python train.py --n_layer=14 --d_model=224 --n_head=4 --n_kv_head=1 --head_dim=64 --d_mlp=896 --vocab_size=2048 --activation="tanh_gelu" --norm="layernorm" --norm_place="pre" --norm_eps=1e-05 --positions="learned" --qk_norm=false --attn_scale=0.125 --bias="all" --tie_embeddings=true --parallel_block=false --init="uniform" --init_std_qkv=0.0334 --init_std_o=0.0 --init_std_up=0.0334 --init_std_down=0.0 --optimizer="adam_variant" --lr=0.00113 --lr_mult_qkv=0.7 --beta1=0.9 --lr_head=0.00613 --grad_clip=0.5 --warmup_steps=511 --schedule="wsd" --decay_fraction=0.815 --decay_shape="sqrt" --final_lr_fraction=0.0 --batch_tokens=65536 --seq_len=512 --doc_mask=false --train_tokens=371300000 --steps=5666 --dataset="wikipedia_en"
MLP neurons of a small language model. Each row is named by its layer, matrix (up: input weights) and neuron, and shows model dimensions 80-207. Each number is 128 + 32 x the weight over its row's rms, rounded and kept within 0 to 255. Numbers have three digits each.
After each neuron's rows, "fires on" lists the tokens most often at its 100 highest values on Wikipedia text that the model never trained on.

L9.up25:091157103067105114124107114131195108160115170075165167117154110160153120131107107102176165099094123176186134105148095141132107126042130089090144129170135176150068129097109137103131138088152115132137158075108089119123136155138165120117149110175120099090092124158178095146094134098148074148124163088118113121104097204135149135152077142096099094083128192116180164079119112186131072188122
fires on: "et", "at", "op", "t", "ut", " Game"

L4.up340:079148151083124139098116108091144136159115145062100105154158148098216089104146161119058108172071177140172223115095148132100061118157109086087096129184158116101111123126149088137121116082097094113096182158105123143156115124111144101133098135125144099121097143159146123159086120083099115171125125123160151061135100161093103161151090146119043063103134160108136129107130168187089080166147
fires on: "t", " L", "se", "l", "et", "pt"

L8.up680:136132082084045156054152150112074150093148143183122143151146175148092118089106098083137137141187162107092149138141139107158121098101122067146130183107134105106116095133149151119109102105137119132148122128092165130136146117148122100113084157103087192139103128091160129131102171163082083161151147126127104081151173207083143153161112095108152144145151114058112088120093162125178176115130
fires on: "est", "all", " France", "ations", "E", "as"

L9.up637:065125163141084106091160127123181067153152135162175120106095130086110151139187148072123175105098126092091067119131123129111147143145118092099178139139166160085122131109098131123142110151159099096158182110106146109102163115143087122121134157108175102073090144078187137185163124080110113135179095084123060125127203130092124165099143145158179124115115113135192149115070093143157100091128
fires on: "t", "et", "k", "K", "ha", "und"

L8.up73:085151144111170136142145131127088127136105156078153062142113169111130115115122154079194113165085146122132071106141103134096077169141090149165159172112173103102182121138169120099113154147103112058170120096143101093143065093165168117128094190139144089140139086108175112127191166126108128215152046101183081127106119113205099130119113101108119162106187136112075094154178160148085060169137
fires on: "y", "d", "'", "ve", "ad", " and"

L4.up485:161090145114109130175173111100082109112147068129142121115157186133094150107138146093120078141100180151154189164065106087073121092141113152093133126150096070091132084132155189124091117167161129164091092103146167058176141101138131108105130155110103117132138146086207177100172127124166147139147160204111138143107154078137132165124108111073153155108117132166102093115038167144129123120139
fires on: "ck", "son", "s", "ack", "ing"

L5.up686:059173139078141124177138105094181111189065131135197127063136197203151182154157151184154109152091175107163071103115132118127139135152137113115155088075134134163083116150113116091163162107106096096136120069168093067134067139183155176156102151119126116104130100135124108108142083190141096144122119181136150141069147140178098135121141129181203099101150148096106106141126134087062078111150
fires on: "n", "c", "d", "al", "ch", "y"

L5.up668:119136139136128154123083204102130058152141155169140161120166150063111166141165112082135147188156144110119151151102170204156097166180096115162100091081128110126138106107106111112107166114118152107109146172164146114190171101117128132146093156090163157123069149141137180152149154203048126188105161102056103119077150087099189110126094070129125097140116108148077156129117173126172075102152
fires on: " de", "les", " area", " case", " one", " we"

L8.up781:120096149113108130092132118065119082138171149203153165125090163133115074191157145078114125193143141141084122059192140114093158151145147143115102187197113170111140145192112118150125136175125126163141144128155104130136100208082118139195105095073141078128104149082133084127197097114175162116146169080158078071094137096102097181135168145088156152131097147126141166129133120118117134087175
fires on: "i", "s", "k", " Ko", "K"

L2.up515:134180121142126152136175163188141181110077092121084137116134075096074065150140062117164137125062182136089137097126060147120168112151163154165128125087234100150174121148121105144144062160141134127138168096136151182138128145127115100114168115107171103094102137146155072171141156109087160113151106139096099168158157080155082116103092099108122165118133161151127129074102136163079144117146
fires on: " has", " had", " have", ".", " and"

L4.up880:166121129151062138164096168176127057112097050078115133127096091153133065137111086129082122124168177168111150183146185062094049065117154081130138141146125157098198095111165126170143120136163144133140109149170159144198100155119136117092146174156141128081148111115146113132091114111117110114146187146083178153121132142154091159118149154034110148096078130166151088161074144137153139135170
fires on: "re", "al", "ach", "e", "ü"

L8.up683:172099168061116147129135085113088103100160087181159173196112133115087166101144090142104124151115111187117078169150128081129132147204125106168115167110202174119159116128143105113114069146132123123105097170159080162063115158133062135133122147097129123112136116125111112125190088087174139101139180158137167155108130081064133135178105083134183106111191116132109136061130089118143127132166
fires on: "n", "e", "k", "o"

L2.up778:081122224165178118114156153111161185114122126101102150134079095146131113130139094161113158094143149166105150132101159098119102127162158151108110084135015108087180109103119138143104168183110138137164134163196133168136139175151167084121144182157065133164103109099160126115158173157155149122110205123101129153101089089171098173177093076154090193162128127142113130110136100098128120112115
fires on: " |", ";", ":", "."

L5.up542:172093124138105118115112133139134111106192136118170140184098130107076115120124158098112122126176128109111091053167086149144148115158080177097147141124178114143111109160149105185073103149117123096138150051118164086169063150159087096178172069126162133140104155098108137144168148104138093090142081159109122089105111141100193173166097122124170111103159113143085115144118030095116141143174
fires on: " ", "h", "ne", "w", " 0", "d"

L11.up180:108081106104075118129114171123071044155198123164140149167109110104071117117173157106131110122105168115113132104104123154148072152137141143126138202166132146159103083173132162043093142150139130152115111129136080055138145172095049064138110144093164167139025169097144125089155163173140151144118138081134100152132092145080142158101158129150147185160162190091101104084088149106104092143127
fires on: " Mi", "v", " Ni", "id", " Bra"

L8.up11:133093079158138150074147133128106133137171092137148161141099136124182163051121143127154100205069119117120110147145141089112128103154099105084137170166081127117161077148117173146070128130137123109091110134129211129177087128133143143097150147078105099093154099079168129143131168065114113097085137126110149106158106187097138101144155106147182185124106123193123152069094150139145068144111
fires on: "s", "in", "ck", "go", "ad", "ur"

L8.up281:172126158091141137129070141141165139140136165160144135166087086118100112153101130148141145154164135090122108112084135146118079119127017157142116122138083107146144070142094160150162163133110121089177090057146107127134156056123160104150200107043164103087094082097138138105094192203098133143104075149129104114162098160090175145143121178133179099165144115088129199154091133120118138104123
fires on: "el", "il", "d", " 1", " place"

L9.up800:148113171165084169117143191150163158132170118155116114142130142094084094179137135160085095097122132110133112171131104143105091177128133124060139150154113156105154105171057133156139158106112127118116118135125101159152072167099097124163155114155112142146172148081181115201131146092153122068128116172105094111149135070139143167139127092102148110099153130155122080137175069081086148156115
fires on: "er", "e", "w", "el", "h", "ary"

L9.up216:131157132107123091083125147172090120149092160187116164124168201144100087157090164151121080111102144156133047107147112179119124071154130124133105121143144114156077067158115118091140130122126144076058163180114111112146131063114164169109110135062166166103089127123169121134103132138103120145139108159144183073166136129139140221087172132099179131152145128094127068149093177169103111090142
fires on: " and", ",", "fe", "ke", "ce", "ze"

L2.up273:166120105133100132124088145125090141136121116145120148159145097101133102155128076093153103154085177154117123102104059103150137172203089107133106108124133174079110125105151098155168082141175143114152109068155082126117163171149147120116128099090123112156112088167123124127111124149051106151157148191096094089082123113131075126131101170133136160136175143155073099108102146148067156076123
fires on: ".", " and", " So", " who", " Jo", " Da"

L11.up588:140182154105126097108130173103163103102151141136151137150130099168151111208139110173135151121123074178184140086171089148140114129150085073116156116128133113154104084142156139112111123133139204175186168158097134098119109160098162142191150159144155088191111091104138106064062113130078093071112156118131084095099084184117076066180138127153073116121160132166119161104132143135141106127178
fires on: "l", "r", " B", " 18", "c"

L2.up251:165115225176195169116096123064151118163112121085105116151105141149100097144165121117142159141147139156129100151115107122131115141161085112113117101151043103086151080193159092146085168166158104140149169127181138133180115131132159090123078162106123118107117079101119141087114190144164152148063156132107118169107079066111135176167122094128077190158087183112186106101094107121085164136170
fires on: "."

L8.up889:185127167113149101123146116140137116091200119124172135123157162080141119108152153153160177151118168113083078104136114113129117163122122065175129147118143147112114171077127108156112146137104156146118209061086152072112101179119170123132145112125121140119112096147088108169131145122089144091162132155142066118091099147151133132087060151147213107094183137116112139108093107169094088137145
fires on: "\n", " and", " who", "ph", " to"

L4.up873:093086135134115122118137171097151098131115116159100166082101077151088112150133120087152128151075120087098165094145087118097166102162132159098087156135138172132159127101085084167080120130148098139145181112100127109114129152139132064128154105147110157053121118102133102204120130163170157132101126190091142117213186143130122110097182088170135134112145145125073118131053118132085170105134
fires on: "\n", "it", "i", "l", "st", "ung"

L2.up460:118179093126069179135114123121156188093132078080067113095109152141061129115147106087079103145055138144122156165121102074072078121113082172124090161117129188150144105149182133162104124080132138195102132123162154166139114154146120147130122176113100138113191186139131158124117137138141108112154150158104151140079171128095154140136159087123104095078148121128081091076121108169167130154119
fires on: "ri", "hi"

L9.up365:171109071125172132179198125147113111145166128130194159128100131118125103160179159146125141169126179069106101093086150163077120162185151189106156135203104164121119106134136154112150156196121116085104126100089131166133117159123108082105114160102090164102058139137149068111132168193122119109136127091168063150071086105151099112163138080143083060125145129155096081141135137112071125151108
fires on: "s", "v", "leg", "|", " of", "id"

L8.up735:248083142171114076141169115101097199167121132135082129132168124113196123190133121116112129114102166161125138165143118116104147134190154072111138140073154145156133117119136134144147143095095153131117172087136119107160106114131176167115176140186152100140139091093082143137165130113090140158085104130086148105101145107089150175082100161119084121131077186164105135083075131137111141100078
fires on: "s", "g", "ck", "and", "er", "x"

L2.up847:127095226195133176119114158076131128087121138120115147097050120076162145108167123086115127148132137102115162134168099162087118097177083154122124110119109128125167087130169125075147139148167141126110215141178137124124137123151158067150168160107058094057129067078141120146156185129173069195100173162112097139122135099088116160125125100135112188122119129156155144055103167177075158127181
fires on: "\n", " |", " the", "\"", ";", "."

L6.up762:157131108102154095097129094090116156092147140071101129053121204148041086130115108151148158168096082184071137098181156061146098112181170140127136133094122137190080133069129161170153155079111145122098194123179130066155119165127076154097134118153071120102121128080104140142114112086070090103144164120121147116156119073072141193112141151087076096088184082136075105085089134133157189144102
fires on: "H", "ist", "h", "hi", "er", " School"

L2.up146:146157118098059201155163166138097179083122127136131132092109146144069114131171068093151148120117138106075118144100116110136094139113118205137101142082140158175111084111164071144185087094135128105146105106177125123086108122118129151114099147155157125154111116140089063081090115152122094128122152110077104110165111109115161156138155107172140177102161187088094059080110166161107116128127
fires on: ".", "r", "ri", "rate", " include", "ly"

L9.up494:156161141075110116138109124119075098091103112128117156163149111120085112098131142060161142152048117154058109163165091110183095101160116148139112116081118112132153144140197087107176093171124132110106155192112102155114068148081104115172150107142117071169092097106173100157197134102123120159147113136123180170170097081083160112136073078157132187111181133083090068129129134121135107112099
fires on: "ra", " |", "n", "e", "N"

L8.up107:171087145129148114126072093121074060127129111160160135084131106167143118134167130086158123146169105134119162136127127074115133127108074114120131119169112225103184117171128140096136135119155149097196072116152108139170098159098069177097107157087127166139091127064071110143088151153120111117094148134108118183105102074145086107173161092181121133108156131171118168078170128091063169093187
fires on: "th", "i", "lo", "or", "ri", "gen"

L8.up262:094159177131185139121101200099142109152172108084182132160116099172134120154146178143112145155188094149164121141079121183118153128057095118170147125145093146115145093106104164097129162119091085090116090152144199124149168083136149110116158141072125145148121104099204100143114180124111147153092065143096148100157080162146123105188078192155149095127094107077151093165093129142153140165147
fires on: " place", "d", "app", "int", " time"

L6.up719:139139158139187134070092176138077085150148130195179105114146146128081095168135171139150109101084124189090068115176126136186096144133080061128083115124111147060129107115155127152081098180164195131103149047130089143136121123134137107152150164047132182135116130098121102112121139181160105123139094146119114115107098196099124173126195123113166173106120137068116150088115084178066062123166
fires on: " and", "ce", ",", "th", "k"

L11.up281:136108142165149137108126090099142087164159147155071170098101096142121098145161155073145209138161169060127142116089174115114117128146155155187102109162198164122109115128147122088161136136153132135146084139100145055145138124183134086185146092127137110056075140082148100230117175167103145141166125191141110160143106114130110152104098100124145161141087142114070115102108086149123121141137
fires on: "\n", "u", "°", ".", "″", "i"

L5.up410:136040101128073100117132152094123161144156112162155099151150183146160122070123133125088123120084170178072096141143146112118096095158157085191120127153118105131170136084129199078166165104146107159138119110164084161160130133102168113109102172119153103107170084139138186138165149110159136129141105149110155097074152141096124169099105140085128192100082107167099112083059143157147068082134
fires on: "s", "er", "el", "son"

L9.up43:208107138158124151161138127138146133132096149121161164067143083159144103073128146163082138146177125157171094154102167157106101141160141029150100115157100124113186165174137099129157137072091156125138151153187161158107047168147101166079171085101161151133082159121152114168165145132110114136201125144106174103098156119121117129161145068097104137110110115120101098115074141156141111182161
fires on: "re", " public", "ci", "er", "al"

L5.up474:112145159164093199094100101087147185147114107105151145142150162154145125112180114102081127147082096195104156137081139091163099099092141145165107125102103144145150110106152070113091094142129148133128106125122106088125094138093154132104097140103172120116151158130122150102075131079141094101148096174102090110078171149124068098151106100129146107143182122163128175117085070153109103107094
fires on: "hi", "ang", "ong", "ung", "ian"